Part of a small language model's weights: 8 heads of 32.
MLP neurons of a small language model. Each row is named by its layer, matrix (down: output weights) and neuron, and shows model dimensions 128-255. Each number is 500 + 50 x the weight over its row's rms, rounded and kept within 0 to 999. Numbers have three digits each. A neuron's up and down rows have the sign that makes its largest values positive.
A block is one neuron, or neurons of one layer that tend to fire together. After each block is what it responds to, as a language model described it from the Wikipedia text at the highest values.

L3.down118:474539467489494518503444492561595583461469479545526499467545462513544550517474489520512540595544542472507528532488458477543515606442551515578575379532432473501454522519447370484456423547456482449547511535553519526475502537575515504498595503501533461535509507524442496527605509489500503456588489486673513504452526568578464488490480537563519558587507621404438555467440513512494429412501
L3.down349:420527468497424490452455509465546527464520594494548477467452485472444473559542490512532506494492510540565541540550538480543476441479509434572494525535411466434504450432494512600449558438476433470445514520596481460505532677525614570468563567495478469497517439446509545556537550454496427549542421459579433481513569437557563550528469439509457560473536480492560564491497555408535621513479
L3.down563:456551495474424545496443482477521577476545626490488544368472521582443498499648457565451515509468498508571550516438530471606526454438388501461482566523519517457571512504486530528515583488447445454427506468485494471511635527462643521501480447443480549484437531507476461507590485532481519557500500483633470482510586534527486476548435444508551599463495375568489544477469575523552586490417
L3.down596:539596460570392448473439496484555520464512557488454469501555491547435554475535546527542547491536468460462568473462603521517483427424492512516477477496549517554430411468459398517514475500441381503379551500495411428487539533504541491492430516559512447546514485412509571496557466490429500446547552462608558536448421467502505502482569492552479540519554491469551499473514599497357494502418
Description: Person role nouns

L5.down200:470504483387543533431469541534532521354622508506517523398483452481486408503503489460441423420462472536527550575496476457617446541535504498531532535501477516480467494478485522567416497546572492547438493525554470495461627524524472514403544485467512560571462516568515538477535545574459491492501436455575488535517540529525480512544568452476501497530510537479489552625503499465487549560453
Description: First-name ending pieces

L4.down114:448505381513557625432465486452594482490485487458498489488432474547498537440562458368437460494518565478460610479554530553484521617566598511490505497590483509488475448497529540454432514525506441547429568574510491506557398476485472527526462449418523561633405440466412485555458510471482529427493506530580528556521524421527406422562413459504447495505510529497461493507549543498487434483502
L4.down127:495490530503428488518481521472501496355525516475591471414564514582444510577473518524475534511499442524496456520520468431535572457537477508492492497419523525505520523532585438524567480497509457484570457603613476462554497446427420527482518567514388485470502460417506542504472532524544471576415452571420583465570508499520518419402515443463484541437496523550571578526493520571477445433505
L4.down240:503446587516567506458507556492461485393538531453518571423515468467427533524489461552529521460517415547535577569559514469526479475464465507553488537499470471519423502479488539506424527447467473499483500598439485516545538494547483565483463561457548579621397535528455501533545523484465514472582503545624544468450478532469477445484556435485483527525523593437490492608555514494420532579563
L4.down269:493454543487492545469425479589536501533418445524478475449318460532452536512537487465427548512534428493557494431454474495512506563514496510595459551407541593596434479493579560520426526477459515571561499487567527495578538476602478431478529581521545453470511520403509547545510454507502591470488471683430404477568489428490604598482516498538422421514533486482499521558499582460492468483525
L4.down329:519571540492472457456526567504538485443560534531517542406487488506492457427563464453545470498420498515520539554606523409465521554448523441493481563546555462458449566460447642462449527508472458500489476585678504529457447579552472519405456486497523515531444452565469526563547548421527536512516414537587535540412629419563572507509538501519449553468515573460506449474554489458412501518474
L4.down345:459559475444435467570531406460545473402495499466501547455544509551467493574532486443570541451515460424495570535464491484561489443610541512424524472401541514556530551504450534525409469534430425547503501546471445561517478610536418508459521527519478463585418534492588476553554505492508482404593488446581596535450556519451505439497487499448423485443503591493521556528508526496415462570411
L4.down351:514467583606509578503529613506494534531466454519432593443547555533515601487524488471554551452570495416534494553441515519442500465553473536527506492436492387484535569509541511536511479573491513410567562486555436488554582460498460468517476440489566497568413553562474529499551555445496478524544585570503553507482572556449519583381481504543529558460433570508443496552456483441539529431473
L4.down415:489438526452538515434469481471537507433505465443553588367536507525455501518553462438485517496544456554540503540459509535581531553537480523485453378435438455520490428503478460517426534469480534596485501468504442543468559450494463561410474474472595575548474438472537436501496568478477435454410361457565529628510580419452569496451530531477447493394506539580582470483484529427392523448620
L4.down416:487537544444469566461500418508513437473552493409480469479468405532526521480478482397514539538448567556524547435495584431505500515480508505502424576581462517526439510495477576453485532511482574450504467507485497406568495481571568503565559524460466527427491595540515488388516478485515500531494523467503529484522506444532520496490495480535476540587492549551487555471501548464451559538537
L4.down478:480561534477554625588540488488452527486415552567499436468484512432551484546431476502487517403556395505485530501467562525444595604504472469436501491530551420525444501437453523463444517489513529435458486515458465542443492527484452519534362577541505457536450429476457543538494498411449493484574481446480461488508494458550383545538485528395455441546524499496471496553519493468475541472487
L4.down495:428443472537540506493473501596531483457494463581456467486555481563553389473602564484424494460481527522542514510552483480477452552477487455475532460607552493540387522487446545445540546416513468428555489437611462582538620479563439477529470522580448530492568438522516509505496522608491487482515584544478500570509505530492567516475521481443572466561453488492482415512365569381518514575462
L4.down498:443450494556525595612526513511505503496514421427488534559514508591428459477538492509518498493519597572420528454478486509453398501573453557509530438536477513452502476468473565475543589584486536467572442519492489522478494534524491618408470598432509555558475541466508464457480518542456481393458529446470440419494479583413609424516516418487507500506480573352536547596504470473504457502441
L4.down550:597541411546494526505507412452465469521514557471471490470582420490518461500442480505449435462470394573521505521452473578448426496454479622478552467451401576497579528403435446473504493444501568515437572480472448513498443485447561476470459463494593452500583496513513471485481557514487530439441479526415577438444480472485509424587543499526560450467426510501502514480527419648523615462554
L4.down578:476386474461557555482470524504514511437507541526494566394471509502414519406521537469508509490501460448543503552560463464503561492536553461522463507536518450520509495507540482472488462465523509613533547541597476453513483584606507529576433358490442518560477503472446450492524495515506563476508452532685595561615521499499521514520537639523443549446476433507532574586442491518435505529433
L4.down636:529504507541520456424537593463410535406399492431462473551529414537427454452489472529575484525518458563611561532407474456557503450460485440511529528569456493480497463512386413499458575489433507477534449529471454527530428550465558556413536529444571572535501585501525556426566543610519415518499463526492458578475481567460461506524428513530523488611594479426458616461562506497553470419483
L4.down657:503470506536451504466567495459515539485485468601502422577432507545472420436554554566420448476563508473493558495569495415514456525492537547505473398521463408408559576538472540624443489576519501511477516524530430463541412557517460549435526524507553466510527448475486449507468612546525521488546507490589470574489439494465558478576488539502506555471475377493458372482482454485483492535463
Description: First-name completions

L5.down316:550544498515470553473441495579502545442522552548464554502527459607407468519486450502500521459419539538516528521506539552532539490424455514516524585570487451556471528428520496518506469481542518480495511445589379485456487680448577496460489457463469535534537548477557519521601530456482494502527544505607444578490502464432371470513509517463471602469475583490545484559424626459442520525468
Description: Person role/title completions

L4.down2:438529496510480538431499498460499460537459470606474456492485530509555463493554566556510582524480536414439447560416557468441477487523483514494511575500412409423560433581441485479488528443494427476428375565533497521455569441381600535466530568452511463433514449516573558425451502496478508529522423436389458440414489533549553476513587629413439454507574485498462503525576600592528480491508
L4.down99:451549510454495475485575444551501430444424530523551548510442462500536504466505500526553532504524605424473492566488557503429537522442480476487538539412544433531523481604442555465438518569535498447502530444453496471447507556489496498500484525619482521474558478523511481547519597425481599469579404557457457508467502451492536506463552515619446588428526620488497480504468574579460407546558
L4.down147:613495480434556447498471546427538440436462490503418467433476473504454506477547514561527564449485547559495453514529445497501626554449558556560471504509534464477550472447530473573460484586441571393559502482478430477540563467525552553582520494537578516366483447474478469445540562520458440545518431552475494536460540518591518452522479403533591445510592573452470482497371582489440548424499
L4.down231:509496394511525533484473539500459481482519424540509417487531435590451548496503503537477542481493388448452565522417454374490513449390522469505577503482455434521558449486513438546399501399488525451525581574465518472531494469441525444424410477501534488503455510435483620518483522450515553500453519465618422480465613476599509533493511515498385558383538568471475497549541524361445446508493
L4.down275:510570391505478486524638589488498540535421421447538492451490501474605575465462460587436498555524546491487600566527571367447437535490418500476505519533401540489520438472477540483547525505506465372458588525463540431431467546499559525486543458548484531457443454432491503530476468515585372544473499504612412506414542423547508495563521497545551470525488392509518530443444535560530487457460
L4.down320:470635534470452446379491485521503542467474525502511471488489435603446473482540479438496532426434499497478418485514500484524476431425424506492526472510554531490500479459558577557550497450414460481466514478396524492474521667491621529510611476503551463532512595495503463456511504383421501530518533508590577582505508491525533589569443585453488578531498592504566513439469509425520495531516
L4.down342:560582498523555492509452497544521436493540431537537530369495529530573521520593537519412526495494560400420503437491508493572464526454460486639401507516531499473453561476481518614492471549418446477455492541519384490459524561442546460363500459539538502533541341447566480509458559470448527465508504523481380455499566502522479502505553533486520553480544471510592555560470537487567450501494
L4.down391:568508435389510557405543498542471550417435579521433469464508519509576534470565527422519496523524537436417560442506410531478453510462538557561511505528481490516635537493551444601484520437451430498487503470490493483568511585511574523486509492476454454459562513407428499563551542543507543492544492513521499479502481504512440477473531450393517605515543448407487528511419478407503417435532
L4.down413:552399571499495442459421543460497456536519613513457483552461487440504515576501440543545477571581419506435463531470614591486529542476445511412570487516492583538617532471557466404490543498427444474454484477395510449522537525537452475608508591520448519478488497468526588535461623483420531535491450425440458584531402545542552502549571433521458520523483541503493454458478465477463475566563
L4.down484:465513502564494486522556495553501550499456568530492451511422463521481519535546483587477540484604435450549533521581541486456605403527529483417502478511468535535481472473512434499515482409445462527430583561567425467449481499415512537487546443464432450452488510502507479619512527520437481518514531527614532612551528410533513493475478485556411577559562522473501526567519510520492423552523
L4.down511:590453500416556429533485513545469460521451433451486537547452480478495531523425560512583496535584578467506545488441527490470573596401525518567488448571488576494493551539487482519563540560579490512457531508554480464475510497507476378477501464599593479449449546485500524441506515489494509513429470432452532549526420510479508449501480560488577459558503524500576646500562571533512568539460
L4.down562:588447532442544467480451579481469494622519485551605549588528435574517512452530467503391502487496564545522496455438461536587481552488602479402499476548520398480441551490474479517443579589532453520381564531473543496563537491508504395385510506445463618447538407502482495550383528638528481480549471549488413549451441484487508461543516451383490464591497524499457564500417531473473530523499
L4.down565:551511500516452471469559424524541534423532530530538497538492446479458488543417580465496489438584574460461444409532504423569570500505451473485485441404475496520506469441555443513447543568448396417494602508485473419532510521451516458455418537458458522465569517470522513441470488420493519462497544510589460489405501446539603477549397526533497570503481477448452482544473479603479416528532
L4.down677:553574499545451513478524457526571439413579579569495449452522515470523438491461484521561512544528591492486580488548496511420562506470490507597504559527506470492511478511459532499417489586477451459423483460431466431469512466536585551415477582483398453567429433452534529534518488446473441508557437534596436513531471461550456527541505595468429485474485564521594471432483517407508499551439
L4.down693:518544515504385460454488484570554550424554544535468474393469438560447525529587481523542469381548475444448539527531521485577540462471433552414498550540528497510514440488538497529543506489474428564485510455491407455474517580461559527432540536494478488570525497477519514555511529511434457540515459477708481580518503416551518428473543504489551611508404539494498528567485431414534589488543
L4.down747:509485571513453555497570502517556462502497451491453505496475471530509522507434534522439527527538628494420408466583503395438491565416558444489436418468545547515528471599442469511507529516524513540442491518502461434518496502502533504519412561455533501470512411423565489496405391471490597529495528438512457530462501491448458482555407490556502537499576607608379528524490597499461491489461
Description: Mid-word continuation pieces